From a checkpoint of a small transformer trained on Wikipedia.
Size: 3 heads of 128, MLP 1536 tanh GELU, vocabulary 16384.
Architecture: LayerNorm before each block, learned positions, biases, untied embeddings, capped logits.
Training: 306M tokens, 9336 steps.
MLP neurons of a small language model. Each row is named by its layer, matrix (down: output weights) and neuron, and shows model dimensions 112-239. Each number is 200 + 40 x the weight over its row's rms, rounded and kept within 0 to 999.
After each neuron's rows, "raises" lists the tokens whose logits its output raises most directly, leaving later layers aside.

L7.down51,219,240,191,236,152,206,254,243,162,182,234,232,274,234,164,166,184,172,249,111,248,206,254,217,159,123,140,180,196,193,199,229,173,205,130,182,228,275,224,180,279,238,145,206,178,180,196,303,230,163,219,202,196,118,196,210,201,213,208,237,197,200,131,296,215,245,234,188,186,189,219,154,230,207,261,311,231,177,203,213,138,182,246,167,249,171,214,265,173,242,221,203,240,202,139,164,230,226,257,196,188,252,241,230,258,131,222,214,238,191,205,211,208,156,192,92,188,175,209,211,225,202,218,170,224,170,154,146
raises: "\"\n", ")\n\n", ")\n", "oc", "ems"

L10.down982,246,252,205,161,258,181,194,196,224,205,201,164,195,216,276,184,137,224,189,203,243,224,223,182,174,157,182,197,166,173,236,265,165,209,160,173,260,274,118,187,216,165,159,218,237,262,173,238,189,140,171,214,135,203,188,125,232,202,264,238,137,279,253,176,196,196,195,182,97,233,119,210,235,212,292,187,241,184,225,261,241,188,236,216,203,186,201,211,195,177,210,225,136,204,152,196,198,141,220,201,115,163,162,229,165,190,96,202,190,152,202,174,221,219,133,176,229,153,219,100,192,199,195,160,159,152,200,113
raises: "ic", "ites", "ited", "iting", "rel"

L10.down500,218,200,237,235,243,280,156,237,160,187,233,200,231,236,240,236,146,231,261,186,177,211,181,222,215,221,263,204,150,212,152,181,242,153,248,211,262,204,291,251,178,189,202,182,189,110,215,173,186,227,200,238,178,239,167,198,221,174,291,168,200,202,204,243,151,191,246,184,180,261,185,278,195,224,181,151,163,220,160,200,134,169,170,242,161,170,172,222,260,275,195,183,160,296,160,167,157,180,247,155,207,212,225,150,230,234,220,157,156,173,139,215,180,198,106,165,215,213,224,171,206,244,237,115,207,108,182,223
raises: "line", "als", "ly", "ally", "her"

L10.down715,173,212,232,235,244,166,110,163,227,187,167,219,180,157,247,223,181,115,138,200,234,231,206,92,254,136,116,181,191,126,174,248,232,248,186,253,177,228,183,156,264,236,205,213,164,216,288,199,127,154,174,174,183,169,262,200,271,203,238,121,208,288,224,227,245,236,193,174,188,181,195,251,217,200,86,165,266,197,169,253,224,188,188,162,186,244,234,165,214,204,169,233,158,204,213,184,238,226,160,197,227,180,203,203,215,208,229,300,211,162,176,187,210,194,224,213,231,234,222,178,204,199,196,163,174,181,148,214
raises: " this", " the", " these", " from", " and"

L7.down454,232,197,229,263,170,193,201,186,248,183,194,222,255,178,194,222,179,209,148,223,198,166,188,179,238,118,164,159,218,221,255,241,181,148,190,228,162,207,164,216,238,231,153,118,159,315,255,197,229,202,188,260,117,178,327,176,193,250,203,187,251,226,143,235,160,284,209,159,144,90,227,194,201,242,128,176,181,202,196,189,188,162,155,224,209,203,197,230,169,202,188,195,218,295,238,168,235,233,220,157,228,224,221,213,207,189,253,221,233,169,179,203,218,142,174,181,231,211,218,148,153,179,170,167,161,164,204,182
raises: ",", " and", " in", " (", " the"

L3.down223,230,224,298,198,232,227,239,207,183,191,207,152,271,161,196,261,188,193,227,121,270,167,206,192,218,145,163,216,168,198,244,234,257,175,222,235,252,231,230,253,239,197,220,193,160,163,168,112,203,202,214,241,200,209,206,201,252,179,199,280,260,73,200,299,175,209,277,248,207,258,225,203,246,151,159,113,180,262,186,208,216,152,188,211,222,216,170,261,168,183,228,171,173,179,179,254,156,217,181,142,201,158,151,273,227,212,195,216,125,167,218,163,154,316,176,201,249,206,128,271,261,148,161,192,268,168,180,204
raises: "198", "197", "200", "4", "5"

L3.down33,269,194,230,224,206,189,260,193,221,164,231,34,231,185,184,222,199,218,199,114,233,268,183,263,226,194,224,221,197,173,229,224,144,181,221,274,157,177,212,198,222,152,120,178,197,194,205,179,216,212,202,215,260,137,164,204,268,168,174,197,235,18,214,307,194,168,225,225,220,147,262,180,189,175,177,148,182,194,252,180,192,250,159,256,245,244,229,232,126,177,204,170,206,258,177,149,145,199,190,158,178,128,172,278,235,260,161,170,109,189,126,189,169,214,155,211,225,163,156,247,193,181,181,219,198,129,203,122
raises: ".", "9", "6", "4", " |"

L7.down231,244,212,170,190,268,217,188,201,190,189,158,188,260,212,143,248,259,236,225,178,244,216,192,256,206,156,210,209,220,247,234,216,235,184,217,203,179,177,222,215,256,165,200,217,181,167,170,228,298,231,180,182,230,175,211,153,277,117,242,137,247,247,188,232,228,218,159,175,221,115,263,149,225,201,132,195,110,237,142,162,188,194,126,282,192,187,150,262,234,244,155,213,289,153,180,219,214,154,168,145,180,149,245,168,161,251,143,143,218,152,165,201,175,225,223,153,291,133,151,204,144,240,199,176,254,194,200,271
raises: " |", " |\n", ",", " (", "6"

L7.down49,192,234,167,162,219,253,223,192,208,199,279,167,218,135,149,234,135,142,223,223,225,153,223,209,257,190,151,223,213,218,294,238,224,263,215,204,153,230,174,175,186,151,230,262,252,202,251,173,213,261,161,154,168,148,215,161,207,168,158,86,223,156,131,230,178,182,214,193,203,169,202,196,245,226,228,273,178,230,192,256,237,129,207,219,211,214,167,256,158,169,179,228,197,185,225,127,140,252,244,196,201,211,227,241,192,181,176,197,174,235,166,113,155,174,177,247,83,174,220,220,119,234,189,159,232,105,155,227
raises: " =\n\n", "\")", "===\n", "\"", "its"

L10.down1473,256,211,218,165,213,201,164,230,202,207,312,112,119,260,126,228,158,218,147,207,186,244,167,187,264,267,164,192,171,173,169,193,198,215,177,189,226,235,253,180,146,154,137,228,231,221,242,141,155,168,184,259,121,201,129,253,226,261,183,208,180,208,200,217,165,214,192,229,149,136,180,282,202,168,235,206,144,180,189,194,158,215,258,206,163,196,100,253,207,249,175,160,243,193,215,140,172,205,221,178,200,141,304,248,233,122,220,222,151,232,151,208,189,210,122,157,223,228,221,183,125,208,105,145,237,182,235,170
raises: "-", " and", " in", " of", " as"

L3.down199,260,159,224,210,199,227,238,242,218,153,205,54,210,185,159,205,204,215,164,103,202,230,217,242,220,201,213,178,189,181,210,258,182,158,243,233,164,186,177,215,173,129,198,123,261,257,168,208,217,190,238,232,273,167,120,201,240,221,331,160,184,0,214,330,127,118,222,236,185,237,150,156,198,222,149,208,218,219,195,183,183,266,138,252,218,244,182,205,155,208,149,172,221,217,157,147,242,238,193,186,219,198,211,262,260,215,147,189,129,176,195,142,197,160,150,292,246,157,231,241,157,182,231,186,214,208,211,214
raises: ".", ")\n", " |", ":", "9"

L7.down39,169,184,125,176,251,199,239,259,252,154,248,198,204,124,212,244,171,145,222,257,162,176,203,199,204,239,188,207,218,238,162,160,167,180,111,144,202,154,168,171,185,136,154,163,183,217,165,180,238,209,252,171,232,183,174,164,224,215,249,120,194,220,251,247,196,307,134,259,163,181,133,188,223,224,188,235,219,225,150,208,257,143,236,122,206,256,178,200,167,222,166,288,202,173,120,168,250,195,220,209,236,222,244,253,157,256,178,247,285,229,94,261,191,162,217,219,240,229,241,203,194,216,221,166,217,230,260,183
raises: ";\n", "\n", ")\n", " (", "-"

L10.down1017,228,219,139,193,200,208,142,238,160,170,144,147,273,172,180,185,152,306,214,176,204,217,261,238,160,180,195,206,188,208,255,208,185,134,278,203,235,244,217,236,160,173,158,149,193,207,181,153,224,254,232,230,238,179,233,174,271,147,215,208,221,103,188,182,187,222,214,161,165,161,204,210,191,220,173,200,261,171,121,213,201,197,124,212,236,295,264,264,182,218,192,173,245,176,260,194,251,186,219,186,174,121,134,263,180,309,178,178,278,183,179,191,203,186,173,176,221,144,193,209,175,128,231,155,188,204,209,201
raises: "1", " |", "2", ".", " |\n"

L7.down652,150,207,207,222,143,225,228,169,150,252,279,154,170,184,154,227,201,241,211,238,213,127,159,241,187,205,216,173,216,177,228,213,210,210,200,193,200,190,201,148,206,251,217,227,171,190,202,244,217,166,141,222,149,166,197,142,240,247,215,124,205,165,127,227,251,206,170,213,230,191,201,133,248,230,225,231,221,166,222,226,206,113,216,271,225,230,197,161,157,242,198,166,129,231,194,98,229,202,153,188,207,245,129,164,176,176,213,218,190,217,220,140,203,209,200,134,209,168,206,197,136,176,146,252,261,87,258,227
raises: " =\n\n", "\")", " ===\n", "ment", " ===\n\n"

L4.down728,194,225,230,162,145,193,202,133,236,204,228,205,272,194,206,249,203,183,235,156,194,256,266,253,164,225,162,236,188,195,184,182,165,191,192,222,266,204,139,221,217,261,189,259,163,200,217,171,219,257,160,163,174,139,144,194,228,164,258,234,173,113,243,193,178,162,204,236,163,240,218,201,157,183,167,201,198,238,224,224,163,190,229,177,182,225,267,284,182,194,230,179,199,214,220,199,210,201,177,162,184,229,178,268,218,237,231,183,207,186,268,186,167,230,284,206,245,203,159,236,155,166,212,151,173,171,206,254
raises: "199", "200", "201", "198", "202"

L3.down1386,262,221,212,185,223,191,175,210,195,141,207,141,270,217,217,220,164,215,147,122,234,259,144,253,179,200,160,164,142,177,247,237,190,167,186,212,164,215,193,200,203,142,147,130,194,252,185,179,221,225,259,265,179,166,164,204,207,245,296,184,237,50,230,272,188,179,276,203,212,156,185,225,161,225,223,224,215,203,226,222,147,237,135,263,252,215,170,219,168,230,191,163,191,283,94,193,217,244,210,182,199,170,200,272,232,245,186,170,158,175,202,194,217,285,80,201,284,181,190,208,193,146,223,146,157,175,149,245
raises: ".", " in", ":", ",", " |"

L4.down1191,235,195,204,196,172,159,293,196,198,187,148,125,254,169,208,266,117,190,196,183,183,268,200,303,90,229,156,219,165,110,237,216,217,200,195,241,238,209,191,223,202,179,189,130,191,191,168,238,194,236,204,196,274,111,175,218,278,199,275,200,177,170,222,221,264,179,236,224,248,226,223,183,204,159,185,200,243,203,222,125,229,226,182,162,191,236,202,208,141,236,263,208,195,245,173,155,187,244,200,198,172,133,186,232,229,229,157,88,150,218,296,116,185,202,173,182,238,178,157,222,179,157,192,221,208,122,180,190
raises: "200", "194", "193", "197", "202"

L7.down483,176,181,159,198,199,239,252,130,220,238,268,254,220,127,227,140,184,172,149,205,261,194,240,119,94,131,166,153,265,158,215,165,213,208,166,229,210,216,171,168,224,146,275,201,196,207,225,173,187,212,199,245,199,144,180,184,127,218,274,230,182,242,226,248,227,158,192,243,191,160,195,176,130,168,266,255,202,199,205,177,243,201,194,153,177,178,184,148,204,258,196,229,177,179,146,145,204,140,164,268,216,179,210,276,230,185,163,234,267,226,215,251,245,192,229,177,181,217,187,248,290,220,175,209,112,261,178,201
raises: ")\n", ")\n\n", ";\n\n", ");\n", ";\n"

L7.down422,162,201,168,173,167,238,224,222,226,162,187,138,213,222,166,195,132,190,135,147,169,184,203,191,210,230,175,182,166,223,256,248,189,99,211,250,213,237,147,142,220,228,191,141,194,245,163,227,177,222,225,278,248,213,215,198,272,228,248,239,167,108,196,254,217,227,145,128,192,126,207,210,157,193,178,185,165,186,182,101,196,217,190,185,240,170,211,276,169,219,155,177,228,208,152,203,205,225,213,215,221,231,281,166,282,166,151,204,235,192,211,195,124,166,205,134,245,228,185,197,160,270,217,151,150,189,205,245
raises: ".\"\n\n", ",", ".\"", "\".\n\n", ".\n\n"

L7.down200,174,235,217,171,207,164,241,251,187,183,219,186,261,121,161,220,88,153,171,229,194,197,263,158,186,198,186,201,261,161,182,249,209,185,139,192,197,242,203,240,230,170,271,196,164,206,220,232,203,205,141,231,228,278,185,183,189,160,174,147,175,184,141,157,266,198,160,209,173,167,153,159,189,221,270,268,176,251,181,153,206,147,197,146,241,227,183,200,255,267,184,209,232,104,173,148,168,206,220,180,270,195,198,237,189,154,218,246,300,210,226,212,181,157,159,48,172,175,134,218,189,215,153,155,184,179,165,250
raises: ")\n\n", ");\n", ")\n", ";\n", "aring"

L7.down1330,211,170,262,175,150,192,206,236,117,224,225,104,103,265,277,166,197,222,237,133,207,215,242,224,200,298,245,181,155,175,212,202,157,246,241,168,250,276,187,266,226,196,224,183,247,167,145,161,160,166,170,152,210,149,138,192,192,157,206,183,184,161,140,254,122,194,275,210,232,162,169,225,239,209,204,116,238,201,140,175,234,237,252,204,224,199,226,169,188,152,124,128,161,184,240,209,120,176,126,220,174,255,173,100,286,201,187,185,140,145,227,199,208,190,232,244,182,140,193,225,266,163,158,195,245,158,251,188
raises: "igrated", "appeared", "formed", "ounded", "eated"

L10.down1045,160,179,228,235,212,238,185,199,175,186,183,115,216,174,174,184,113,210,156,219,59,145,230,227,155,186,201,159,117,184,245,170,235,237,261,207,193,216,184,204,172,170,230,210,187,206,223,172,179,211,190,211,119,214,164,155,148,257,238,221,180,154,238,270,247,213,226,146,169,167,226,209,174,167,231,187,214,213,119,165,233,185,175,190,236,178,188,189,199,178,226,254,143,183,232,203,121,101,159,193,134,241,260,200,218,226,121,173,181,221,181,171,246,135,209,200,191,183,187,223,192,173,207,201,226,211,177,177
raises: "ity", "iting", "ited", "|---|---|\n", "ified"